config = dict(
    num_hidden_layers=11,
    norm='layernorm',
    positions='rope',
    rope_fraction=0.5,
    tie_word_embeddings=False,
    init='uniform',
    beta1=0.9,
    beta2=0.99,
    max_grad_norm=0.5,
    final_lr_fraction=0.0,
    max_steps=7200,
    dataset='wikipedia_en',
)
MLP neurons of a small language model. Each row is named by its layer, matrix (up: input weights) and neuron, and shows model dimensions 368-495. Each number is 500 + 50 x the weight over its row's rms, rounded and kept within 0 to 999. Numbers have three digits each.
After each neuron's rows, "fires on" lists the tokens most often at its 100 highest values on Wikipedia text that the model never trained on.

L2.up1035:537454420462543550499498485472437487393534595481538621551387437548562618516458466497504561519565460434585543536519487506525434602580528517529482518490446527508487575406519479461490397479544444415479453500476578524467469536507493544495456518585533536399516508440578530506421477528478496482477475468508506430420469488544552472515541560360495540541485473508640534487517468416507533471460
fires on: "7", "9", " medal", " a", " ", "4"

L7.up703:498520504475471442540498487580480556516526589472507598503527495530473499516555560574548504483484645516488518464609434436441583557569489446376532496524468520468414493470504493463504445566478533526417476543454467539437378523559436573513485530548536424486583598554505464532459529544454494444509387479535487530507492559505411430543523577583543435481484527514492438497520555455384479521491
fires on: "."

L7.up1838:497546449444451482439489444478510392535551507443449479526559476576550597412464463474552402523532558497337498502517473490463444516474448454506482537546534533523570491474483515597456426468456539502486444499528575558478485417576434552548485541457464472453443628452512605463402473539510475493459530458550544576461552543441440505509587554427466463527563470574476432436508564520471507489456
fires on: ".", "-", "s", " of", ",", " –"

L7.up33:544410467527489495507577514517433481432529479518475613463573479537558540498492506505571462513520568458458536571491506578457577510474520518535541531489420491550621580483491520576491529592565625532525545474485545519563472546536577437529444517461524592496544502483419395592555501481505508461504489495484499509437508504540449560511546490458535527495561504445515453579488529642449576497531
fires on: " ", "0", " at", " |\n"

L7.up587:516490575554438468475523418527475479570543428550519605503622502590498512380575598468588575458433441459503497569573505562547427441507454429361570482496422488541545509553521525533481520624492491488497554620541534538554568509459519430487465588475513433503473504486498514523456590528447429533394474471376502505470478533524473503534501458511454514481575501532541432488483502464549414392568
fires on: " |", " ", ".", " |\n", " Report", "2"

L2.up264:583541502477511456592512510526542558502545540543429516498479512516524475370552487584621494468503459509510486551503446543444538532621362457508581446442486483615396560425510552501526443579486523530483554571472456520512591618540479513562531521420430447544517551521521571565510449555471422435586461386564560511527586480521487403537580522434479538481473425461526446523519527525459461605453
fires on: ".", "\n\n", "==\n", ",", ".\n\n", "s"

L2.up908:570533501467485496513558478452451544554439469563506496498456550469513572442494478579545466534613461515599534483564463528510494476474403469505562446534566524553387455506516511430487542563509446528435512584430485510513545549532487535506513549565485580429516535573475427527566492549484507605468498389526493480556424570474545479527583585429452505467444445544580489465545451460449468491456
fires on: " to", ";", ":", "\n\n", " a", "-"

L2.up201:484524490456428472551543449485449520538534589520508509570541452505456571565567510485571512518446520463540517518498495517596468520574549572512475565592492484440434525465480553471457440570469524483501512470449502607508545471528470471567458544543414536521531547484624461567383461481588489494449487469462406555474466459480544516435613458426458512483583538450509489450481473558563575521487
fires on: "5", "9", "3", "4", "6", "7"

L7.up604:486506485468483528587493480545564532516439608432460550449532535577526516486506493562501406505526423410505510511480527424403548576470545522556592486452493422484427522482516410442487537524515566557456591484570534504434571471526419488454578501536425535506517561514546492568446462526442464527506511505488549491531522501556459525457605541482523502495570497546432474459439504573447419515433
fires on: " of", " National", "H", "op", " oldest"

L7.up1692:544490516499390486517494430501515504485482467568483563461439529391565550484486583585466480429542640514503441506508455524506420471493495452503497464487575530430526457558410527612481471527594549500523504533544565524529485486591437479571409510583477463459488538486490462571468505569508439545572564500499447549491544506494562495494488520429505513441551514544474446500555538473518564412455
fires on: " (", "–", ",", ".", "-", " –"

L2.up214:504494494451369510454476478556615441588444540498590612429430486599535499533503467434477489439530438412479541414616462443455492490532559557503565486569490429492511495497511576541574473563477480521511500519399537501523523551553488412556472596439460499460483593499511512614505446499515425450522469446374550568532503554491493520600473511510480453472516493548544399550411445562492456429485
fires on: "a", "G", "A", " on", "ang", "an"

L2.up1010:469530501487448501469426397490478511576384577481471649518528512452403465422592519430483472495506476460500446508484359524595489572503532642477498512532486509438555492511541588513450436481500522459482537516456556584493548603430451395465421544630550557569471532507473587445424550549533500413464484513510425579572531542539528467541526430493556591470490456461501495528552491554482508430490
fires on: " of", " those", " These", " game", "\n\n", "s"

L7.up405:454529492617466378517588603414445564457508485517456512485465470536506474445474431599574474532528486414473514467528520540607601530555509416521612520521507478617483594554535553511470467606483490460523484498447490470567520509490523464547481468531430446449511452431517580525522516519461528537596487563441595571480451509477456485466520579427474591485516469478586522496418488457428503403414
fires on: ".", " G", " P", " "

L7.up890:392474534527526458552495590462478456449521484571558631481480514457513474481561471430501472454422506477456353536524481450531536573590513393458490488457569492601515568447544473423485516526566540638429484513548500609517528456493542416528545536496552529534570532520492529510470383443585520476525430500454558525522487519620525494488469521558438558449528536519507505523556463512508397512504
fires on: " All", " The", "a", "ma", " No"

L2.up1331:463456498483539496462543484591472524549562469505432520429590456474536591442535516525630497511582473515459519465542504562569495497588497550553542466487517445509512483555576494490444428635470585452432519554449561513456610601479461438482470493517477460491499557466565496566376558565545531454504369496505520478488552547568464440431522558512567499467480547458471518460611499565474520537458
fires on: ":", "the", ":\n\n", " [", ",", "The"

L2.up872:441522443536479512557468522394518555582457537521410508435421501463496534489559464513494482538543483485518481483422484606513609541462555512439491497498496545458568498552595514487475432576609428493483525541442561526503543479601496440438486525518493533546474543484486437444359486472541491433471456601505407544602560435488541565565513450470555531421494541507552483590591476576478449382482
fires on: "'", "a", "er", "7", "121", "ian"

L2.up1433:459410450511552495555535455481510463501486415540396560480486483418509590582620503541543470426591456549539508496458439538541464600516584516505542480482506490401417469487493483420521449499483450501462536433576490504555565515459480508471534570478559452503549568470494498454615308466524538422556470533530509589624607498425455460591541552443556577526473353541494433611449468517493558452481
fires on: "1", "0"

L2.up676:534534499490492521553540499456464512583494615587527496567475412517400477527553446447549428499530552455500532517577393524526465495523541503470529592530496511543448468458496499502417478506454473526456525586397561571489510526522519455533571479575475405475553494460481519561406487403490500484570515498389516472445518519493518372491521521474571530459497524366528474445566494592429475503410
fires on: " of", "n", "s", "le", "MS"

L7.up1556:509506484491510502519540454532452407503507547474504453451432577485496554418478572591516409389498500539543511477474588499532469475514492420517566568519504465484461504404508514498546429518509565467488499522455515436501542539560463475542360557567553549463503544533433547612536534536540422390486467499462508539443476517511543438524567546541489502440480563429505504438394472536473397561585
fires on: ",", " was", " of", "O"

L2.up794:480478492478517489587521523531589462496396530492531457496498547521562548452524495523441540513478349490469439555521521455526519560544445580486503454506564482591437471478538514566522491603465556498479546582453505472530512563524566579544510475512468544504489547475512515568476536507537425501553427456478535539514499558467485487518499489505460504515509433495482446526493602466482439433467
fires on: ".\n\n", " |\n", " ", ".\n", "\n\n", ".\"\n\n"

L2.up327:431442480562483452480553507504474542402600505491476473402547588525500502466499507572512533508538525506493476504446471481520453596493475561436505534489516583539558500534530449452489518439478571503567512564448561475452536513445501469543518550484540511506452536450541449592429572490561468545522461546485499429570434532558478476529519594440480563555533569415448482504446449619430417512468
fires on: ";", "p", "w", "ed", " established"

L7.up663:536400538471493612483457489560473581519522516449597525551504497495431525554579561531574438468553561455470526567535504583601550463473521507424431501482531492509520519530524521509445510588527492540466559612583514511592458489489546457483447601466491499512460422584469476493537527453509578535401499563394521508505480500566482565574528495514558551469526450476475513475470486524469477437503
fires on: " |", " |\n", " ", "0", " Report"

L7.up228:568513536423497503643536534525548472493503475592567530562481532517533535451492456462566520523448499465454510543522465388420553551403590467447479422529413474595533534497526422393423442454404539454532495506577475581524591548544431465497484435511550511452365507569597474452478498443504405565449402436473506526511551520590450429412531521475548515505612475570561426444499572524567543545497
fires on: "n", ",", "er", "b", "L", "o"

L2.up1474:503512551466521412502540502502521513513397473487485462438558587553528554426538468560584477431505520519498553435506485484572545503559454480526494517450418395573461573558471519543511568682542600476551605467440495555446627659494480430432523513525457481546394530476478534559487456552481512510538492478482560514529584543473474498601495519387513510515484521382392446458523556506516481480361
fires on: "-", ":"

L7.up140:465487523571464444431546481613458452525546594467471483497508507568538484484469543504415476506574425489535468491508500475525503482507404437386500501534405564500435487411495421541464418498528488534458444452490572420566538500506509506502480599503426474351543486439507591567537542577501396529514563526370570472503466500527481475519513586482526491533644480505524456432500493505498434596442
fires on: " of", ",", " ", ":", ",\""

L2.up101:502536481522493498465508451475474495488561438466481618446482489528458596422476381482502539506512476435468556501503455421445548528534564444458547574543474496543528497360511547567469560494516501506468592566500462543598563534394519323484542498536549478559431572496532488631470522473511452585451451435558445513483424628446526531532509545464486486453496561566436448401407480514414441434434
fires on: "w", "p", "uk", "unn", "oth", " keep"

L2.up1302:483508545456422547510505412458592508458446572516467441459480604518434507590523433487542461471461517519414470491534455481507396525488435468446491558490477494573495562460573511493444527528500534578538547584492479521507589518532503426515478560476480405553472516440564468520511465508458409522481451538463532445553506642609490489575578464458574561469447596450459494453453521498442372451438
fires on: "e", "t", "b", "in", "ch", "r"

L2.up1922:486338477517552448547480467593575510463433496470531525520545510541472576495570429424497538495418441444563560431479504465470516502608499504544546405479542501543567487521443425459647443433600601514439413546421567508550510491524440567523552437487482409469487616542505562415533547488436410506524527495520458519470568471510501462551482522495560520560449490586452473528483520571495534540488
fires on: " another", "ao", " Champions", " bridge", "ind"

L2.up589:526481453430431495587577434575467552518504537528552480490493487551481515546534428637510493434591413546489555483529398492590462588616446521565621527571475523563500503535476510562473486530533474440509428550433504594505513519481455486586457439496499510468537499531489519577469476503465508496551406360488476522570524554543489475477537405520533443537359410448458470502516495584494534510416
fires on: "2", "9", "3", " signed", "1"

L2.up343:496539466489513463544569478504516503456488598539499504515529463605469517563587457614598478457506532487480500553522485484626603527573490545482546430529510389556491484500476570523464536627566500518457468461527494520514536531467429432501500575533476492556543513528513452496481385531466517509536437465446432480496479503493417426490468486460538516438416506393529512431521499599396520447428
fires on: ".", "i", "ile"

L2.up477:477515524534483492520617486438585463586463556497479451442450410585468493601527424496538565571529530523474422467539440516586536488557503481464488586566443497469588477563501568472450537587455522526477491560469610542548471535534536444517467524502514417448572527530557450538474477529621411498434340485403441531431522533558523517606459529452518515365495457370525453501541487471456545491449
fires on: "|", " |", "p", " January", "P"

L2.up1721:571488520528437464458498456357506450652559573440477537564378489461514543555497523627595570525519474492531464445466421541599519433594450498440432515481564519538432528511443462541440471597414485545592532558391563580496582536436478450507480557433495517451510522479483576542514530564586607469441475468449450453488468503510400428592521459494493526508609483389534562516496582597457478403475
fires on: " ", "="

L2.up528:518518494496496478456600411509512441475500583460484543563517441553504556442585485597494537413493457469513519636531517542536593588530466503579530456568475503498478440475508571482484491528494477537423518553550557491433483492551473461558402591527582374447435535526556475530444460535528476533558410499457417482494476467629393498574594480416515552437497456484432469530445478477528439488480
fires on: ".", "-"

L2.up1849:503526474465491452438519475511483518568479474462533455543405511428472558424528440521589488500570455556443521468480514536548424570519454543494552512543493590497517464565514516539417396511564440516438491532496471420456550471433435473546423475488532509481461554538502598506443537520521580397545402506556559522534521442452591398505516524443502482464451397529496517515523451524485599470507
fires on: "0", " to", " eventually", " as", " "

L2.up487:554627500433420504470551460392547486474528577490492568536566541580488524500584530494521479487524548577541448531568382551514483527550451505467504507591523544594527495416611512500512469512496511560508473487342477510572472604529431494525523505506568428423527553531446449503515548417475447568404449451411441546551482530550378455557505538530487429444525544509522525548523508606473431486424
fires on: " of", " |\n", "s", "201"

L7.up1806:478439504555531404486511514457430529461541509436447497561528440550497615482493585497522503467525489506530532490525465556519464529511496512477491529467480524533492536454479446544567489589417464498470516480523432572629458498476547498438499455457527397531465559449453437488483512502519436548521406546402464498430471435532532480542525447475587466519539416449522448436512487650517503495426
fires on: " |\n", " (", "-", ",", ")", "0"

L2.up1805:525462504541540453413529482446492530529495474539456457425486507511548532596564518504488530439587465512428507511524510499486455535514492516476561519537494471581429523515636586394618539564485553461509512573491486525581486443482459506511401488403416523434452516517514427448561531519515505536476438499574510438544525636539520497574537565461511444511476516540517493445423577476421408566486
fires on: " to", "als", " |", " African", "ic", ":"

L2.up1373:456529488472450437545483496451495499490522530613554492458528551513510491477491387471533524412570479485473550517526547468529512582513437484485597537494505540540470469499485579528492511607538507447446608567446517488534618549519552540523545514561472441484513578454529461546493536561499401570591503484485526497518510520552504428523601526451445474463485477514511462416489463521540483534475
fires on: "b", "r", "t", "-", "n", "l"

L2.up1743:444604543545540408461597503428527483584491519487439510474453444503532527465428486492582546573426535464497521599500498528558521538459541478427494520602496427531477454454450485517515518575472516413463473517415550516494549601477499466636513524536512445410501594484546542539386509546500472524548403481443457454475440509491553531519526529522526568413509473472596524516550463544560557518487
fires on: " ", ":", ".", "(", " ir", " rh"

L2.up1628:502486451490522449543506487497490521468491515458472408482514452508448489510557498429470496419557448543494511466523469457454414524477581567523619523498561525547514476412569381541571507526539503464542513459555499517530498525403472489607578529477431522480475531502509502537554477491423486595535525448474489459590554619460469446466499497495516472541449527522450568533526464494409499524474
fires on: "1", "3", "7", "6", "2"

L2.up706:579535536418458485389605429502513443576564510524523488471426486510564502563543439434487519584465473520581470603443444462523448510454513519515528509487414451452524512462468479436516553482454511475391547572509462531549484446430502492479540521598495419507553554469560491431592508463526458452486511486479430475501522447549543467474462520396529556506508543528574478482606511597417454510521
fires on: " |", ")", " /", ";"

L2.up1300:522388451469579476459528539564490534482508519522489482472510466442533505479573518579582406547517477554531574510503386500479501541485504472475543490523464484480452513517525384491487462427536571532548588573525495508464426514483561411516571473453560494397447499624471533502500465549508538499500504538585448508484582474437523453589581455416481552399476602560519473550405475526473543474546
fires on: "1", "ret", "0", "imate", " enough"

L2.up1824:442503412469502568468584457496567373459531462531517489383477454592546596600498437523584559451582487464442496437607521425490521512533443533486491484574515421602464530539506505519534544480499607542518445604429524504512472462559493467491509541492513487442503500462594440498437487468387539537535513462583422516417562522622420558511457600422525543526460512518397452481474562484452534472396
fires on: "0", " |", " of", "um", " square", " into"

L7.up1139:499496535472522510472547472509478525629493454503476553416547501546544458550557506487522491430490542535429496513607547480553514574574543493483620537592509490508408524488496546477451464530440484501456515489490491456462606595487489500388447425553503471507569497501478413616433496452510560539490514491496563546499584570530385469458492597442548500505486622430435574404431498525524436511459
fires on: ":", " of", "′"

L2.up724:631444491377462528475565474467382469512597503520472463580453440566510494588550482561547512483476588448554524570524415566560458427397525503491527486500519492411480507451462474532558511497569470546487572484431557538477514470417517514536503536502463505426468503517589509437506482577531493485519517446514437488446511481445490523531524472439445516529484554514585459458459579580501530569466
fires on: " /", "0", "2", "1"

L2.up1984:464599440548438507543493426464514506527386539507438588570483570524445593484538487622491426420489512522483534534482484497619600571569446510446440524483582510585541549451526536439409519530633469477492477524460472554510581529485440377480490424519512548507431443528476441510456448576449424584513472487372432491596591546569396476557520515465494490503548459364495454525545444523496488470568
fires on: "a", "er", "r", "V", "n"

L2.up119:534520401452411510424525438349490487584508548455540439515513496436519489464560485472472471465490519550439470553590404488557512471536567545448477614569476514538546512539599522559484385491451544632485526532365514513548532560460478393534474502541536554435508524543456525526499448575559515426418501504397481517501471568529476446564577433574622520431611472381537509534444567534528524483477
fires on: "s", " which", " of", " passing", " fl"

L2.up757:487424456545444436487474454540507512504574540443556487549425330535503484516549495572511484521483453534477466516505424453575499489511493542535512382498492514515486427441501531478510383547424432437485487448517414463522438522436480445448476547551448410468568513566632549530483503626503484469509453437388435544531547588474407460524519452534505513453551411478493557520502464472442476560441
fires on: "ium", "9", "5", "2", "1"

L2.up629:552487376585413505436431480428549528470539570590505479374591480516518523592476513544472466456464509444468430561543522554550585482525454546545613463540542408497450458491486543452449493558574571402483427589408418503517583489516542501426539511574450442531489545506598488511462473443424509471535446490535476471467464566547490532543557463488505612387429528532534423555551481512498455519497
fires on: ".", "z", "ed", "s", "w", "ens"

L2.up867:428532515508504501499579482554550495545574496460413560557520452486451540411453506483400541491537417464542525489505455470511463466536439555500528532487559541575514529512541604451579548493534593584561518561518490496489485543569373468536548536567520557466453434506567471501512487473469472470534485418436578569395543575494505456566548451461563461432503490418524552459436560465473524478493
fires on: "as", "by", "ue", "ailed", "on", "ech"

L2.up968:537494457430436431483558464492510409477465514545587468494524515475472579535492506470525511421535484517440534521517430514562519525453481496417509538621483561543435477519458527482544446510499468504434505550391581510510530526526352447556448548520505472475548537526503496595544495559481441488464541475475420562480380466557551403422532591537540520465527512543531485503589441476572502506446
fires on: "-", ":", " that", " of", "."

L2.up181:511505574444506578457485511547411555557517616435535471525578432473471548443483456524486529443537446550480435459523537523522595527438488570507499550515498435458513482541539504440532525495591528581457489474484479569494477557423521535486505524435447429473488461436475516440426441464573496481490467513497488554512565491493480407577624494481491505498548473500503488492534451503393569387528
fires on: "ation", "ing", " Italian", "ong", "end"

L2.up804:478558449556394500488465511528482516553411552583502487486566468523523561511464443470511501534504465462478495496588460521493582450513377565490572558454426447509484439443512501524501509579552519502386597575476519471503568508604560470437473496624441456498530560527518550455472421521478426530525493523494518514493514559476455511529433449448570519436502407527525442516606507577434441486496
fires on: "the", "a", ":", "'", "in", "A"

L2.up532:545506522429518571536513507473515555573428490420442422407576509564535568522559422564513513412529527469497551475502403495487446509584523490452442503481435433520548539486445502570520457507491528461482570440410556601534509508542442487438459659602443463422567533544535572519550539580549425507449410437465541508432474533545482494497477469478573524437458430473501564502400561488520505559433
fires on: "|", " ", "12"

L2.up1228:512536525571447499416513458535430464534494509459456526449498518508544509505453441557490485560466469575561468512573436479547534529600485580467615559457586549568489560541515446537583466606512444459531533614552505514440445563449513447545525460477479447437474527484596537581438504531493534461485549437450495520595621643519461388487522536509429562532479475443542437485474560519512488486458
fires on: "6", "1", "2", "3", "4", "5"

L2.up2045:526455413518473482552487426510483508493478540439492543471413520495538508428478458557480403399523468453491466501548522542488598523530384625578621499507553430564529437541528511525533422533483486508486473470415591470475511516471534475549464558541467447593463561496510488476476543531552493563632454500503507452530553442379478481472529431466529478555480457462519581494447552609530556416489
fires on: "3", "2", "1", "9", "4"

L2.up1075:474580457472511518499446440554477481538497633440529516524575480577443472492484397452548517496452452505422484510520482491437473595551448511494450545539557523552561429486526556546520500499532552539517545591408557498514510516523448470522537472592441482454405495490429524518448462504483457516401439481470465449417477485609473505491483506502476561467457428472494527490448532512452480521495
fires on: " no", "a", "fr", " May", "e", "y"

L2.up1241:483495487509467445586583441510527432500511512542541578504500504530598422534515480518452552507525529563468434571476436498532540548534489551462488487552439569465518495440419463536459519639491538516494518485498558453541508494455480519593575534509508430482499513473613528488425528495518443523420449516492497472572539460534478503538484475519431505542539506411604500508575491599480406445396
fires on: " |", " /", " —", " ."

L2.up1993:579503526449431438589530536540529522537436503445477442554449573588503466474555481538537544476471548559550562530558444542462508599521386452460494594574387439550428384475501529586537480511430549490429513544440602516549566541583463467505496599579456565499475531549528456597488525554427409534493499450507448585502454437521450485530496528448500415481497391447496481465417484478478533546438
fires on: "-", " –", "\n", " is", " "

L2.up520:482537506483458431516548488493555610514456521494502488533466647507463555494499340569504342446571533532539517544486428509507506588496459514474542461510466491566541528520499557476502545570603557511498499587535516519458531549495605488560544553495473430538485492580556500554498480581532384556551484455510453490536546533471447496611613472500505504505512447548442441503564521498576481438520
fires on: ",", "-"

L2.up639:551574533557500466585503463478524415490502529569513474467531538560595524459466419614511530478523512521522449591574473431504561534448427448427540482545522459487543512453529509557526555507598436493460550482536566490486485617477570461520449588506513485426451506551551600479456460419456466502568468520563475466482473616569536402584519534466464453498483494522525415549534529525558470534404
fires on: ",", " (", ")", ".", " ", "9"

L2.up23:472527526422518441476508448539486605522480537474449571469438549476517601522539454536533449547526532554534484557638436519578519488513481575487609484554502459605469461417468573512473523558505461466488451615458493443523541578514545488506477448519445460511528457523488419484432459505517429502556517419489427565464618561468461398453433562436555511494460418518523566539536567493493524552455
fires on: ":", "199", "200", "\n\n", "197", " of"

L7.up1974:482492428463467489456588489460503497425434547487547512502482501496492556490544542498502504442531562517428432434518453521520509567475452507511465525520482536525503486500472444445561605527469473470466489538454505495424522576589482398551454414511523531451470555542468545572421439471540371476538515543472473518544382509408561499519585578435468480413499570460478505465549567469515470517579
fires on: " of", ",", "s"

L2.up775:452498471490572435498572485401520487441479511531470535552451466495489559444501485448564401477577462513567595496552504539483503455577471482493576493571542578482552463482491521526516533589598493474425508581491515449454491486470531432526486474576552437499503512487483511555431472491536532427552474438441489508549512545489538418501463437429562600458504485522533432521498512500463408421464
fires on: ":", " with", " to", " her", " "

L2.up1598:484487487510414466493468380471521546457507563509461510463341566473457449476544473430569495507455485513499544489428516467544431439516483577472419412507448393476547478506479477510504539598463474537485467524456479464536460499548468536509486501528461471534577643425594526526572447477465428563471476467505505486507556552441416501583543553555457598582506510550422526446487561559477435440448
fires on: "an", "n", "in", "ian", "e", "Y"

L2.up406:482461519488418472523455438534564427518459501476517497504484553516481468595530506494479576503472519438506505494520384494508526526481416460476540516459471470570479467525515442512489552551550509499520513585434559546498532558488482444544540520526375431460503541481389629614456481494506469515566460420489525505519531560522429459588472477557430528564470539456496415471516513572455432525479
fires on: "A", "a", " A", "an", " ", "ary"

L2.up1407:489470471566522547560521535499577516563434616475432483512539569550550576453537457505500503473510433434490526503510488486497510478449472520530442597474427440545511504559504592530453430599471444527600467527451538599610575557560594482464451573477459423388520534472586578633504536542550463578464459401402521460547493482425467497534548429480540436464532440468558495430448554558458556528488
fires on: "|", " ", " |", "00", "200", "."

L2.up874:471431452451427504465502492477530596554502486493390455526469460455504538462538474558520506504560457572464569531542423510584514499546402565516503517458542551597436484420549479511516391500491428500469515510380404516466458546473531502551529587498444436390433496434547487473421514463508511543547425451505464591536590499438476483513446503463484430530550375486551490451587533524469530504469
fires on: "0", "1", " His", " whose", ",", "'s"

L2.up1144:562557472553428568484523572499535423532483557493421487471512499469502586552469515466436479451534534520531624459460469397480503471587490491507561470529538481569424508417568470477498549486563459471593490506519560438487457484485558508551504522478468455482503526420471471498533553463502484549508493527509516474585606596619441448540527486398406484453574551484526505550450578449501556537398
fires on: "1", "č", "3", "š", "ota", "ović"

L2.up461:571440516521426490566516509493412481529461534474456455428415470490500507563520482511473547557595451524484540492558475496556460479568489528489470510504545557612513605531533505535532538499562443549499495547463470522454580486515448505504461582482527484467498483479613484527499534539472553514577510455436511439506579504519301536481514523464467449537494494459499493454366525541472527428482
fires on: " |", "1", "0", "-w", "5"

L2.up1924:595510534519441498458460428490534450633498510469454526574479582545451439549506429546526546502477560553552509574607444480475521645542416450441454592546544475462559426495549517516486566527591499504516541597472561480516509567547570456584489505441496530501435598525504511575474468512458402497526415524513477528523515550532432495558450456390441479473481463428493430492505548566538496579430
fires on: "-", ",", " "

L2.up966:528519505472525479515542360587520521621511537499374458555441573506465549418468444516510468445530472507509579475521503465473574533467435566502494505454503492604436408427572523535473518556543525505469484611402547557490559539486519538495503518511424468482444476518599576560452540560487434513450459516447379424558471480447477475559400524407517522488544408465500507552558558547426479429429
fires on: "er", "eb", "en", "a", "e"

L2.up985:578517492469524513479509546499472548579467596518464490488501461535472559551514490485517470450488470452505549528588531520540530574530481482555507606542540438557491417454501527462466566552464502530578401605470505556504567520566471463479464509603492397507470503502562465495477434515520496502417416472455509505431482551560390517516550526550490463497398585442462566393465457569530475447436
fires on: ":", " By", " Since", "to", "in", "i"

L2.up1298:498482480514500490464545495390519560460449511471436511458506472430464615498492477556563457481492449526446532537573439533599571583612443524569609503573543570588400545538514609437582520584621548494451490508452414514458528595477544519534395471490528573432532536531605442514527529574409509580655492507411517531622578522518549460539550493479515510506446419497490508515484520368460504492514
fires on: " |", " series", " direct", ":"

L7.up1029:501446604603548439464568464610520516505599548490558492488501479511487515469484562490524492440464451533546459509487451560587499551475468517548551542512484447521399542510468486487457540570507495444468449589476465504621440559446475476444413630542540418408468564530522483555494469609544534458523440443463458437399575527554412543440544489544486577494528538527542509429496549502480506426493
fires on: " |", " |\n", "0", ";", " "

L7.up1949:433466530493511496466460561522491575522577363412461544515537540453408514482579503513536510536479556507508584463561460564488545490483444550414546561478486557482608448499552498456482479546419491570459480619574538596541552476488596417443482527378471514477520504472453445435419541500508528448448366582509596492421538531509458571489506473526634477513463420558528457470496548603415484454603
fires on: " ", " |\n", "4", " A"

L2.up688:543470589567528476604520491478535477505499415541508481516436637589466490543508487504446530443523496436468393556445504511508509559528496476489566559563526447593481481485444545470494539574583497464490470543544578426436463535447510524509424505562498465506475631489522402411489529485542478512535434508579562533557544508503508429575570501450482533515500462515467427521572535582473418483514
fires on: ")", "-", ";", "\n\n", " |\n", "man"

L2.up1333:618493424551374466442539383445480480469444484527522470482554453543530533493561502571438527497545436495557524504528443434489417540495512600543570477523469471599392557491412464452467424520458473526555606463444611497472446478471438480513574521448486492462485510526565500564539445540493457442468544457546409488518552504408511434549565529455549442498445511453542556510370492461448627465475
fires on: "0", "1", " Division", "3"

L2.up58:543601450423417533523476454403522516530435463481571536535537400438500510396582420490507470470512480521515446533531457456501522505466482501498518501582490532511488432514560542515528423577561514568495554570412510488487478529493481468528451483462505441474492470479478462471531530517541556588621492490512624471529438545526462430636501498559457460483489511497473579472475517532443479412452
fires on: "'", "ly", "ition", "ants", "ots", "ats"

L2.up2011:449522499529485423405488494493493547444439561505438483507483459474444607476489446470454422471513452518477501574543411532505566575548417585555579510551464427623439462505493578542572425550515491394438512533491517489435463533489467445479387504546459459525496483533589464522480466539515442443544482450479504515532529537524506430571470477545529470462476454506518492515398522453497428411489
fires on: "5", "6", "9", "196", "197"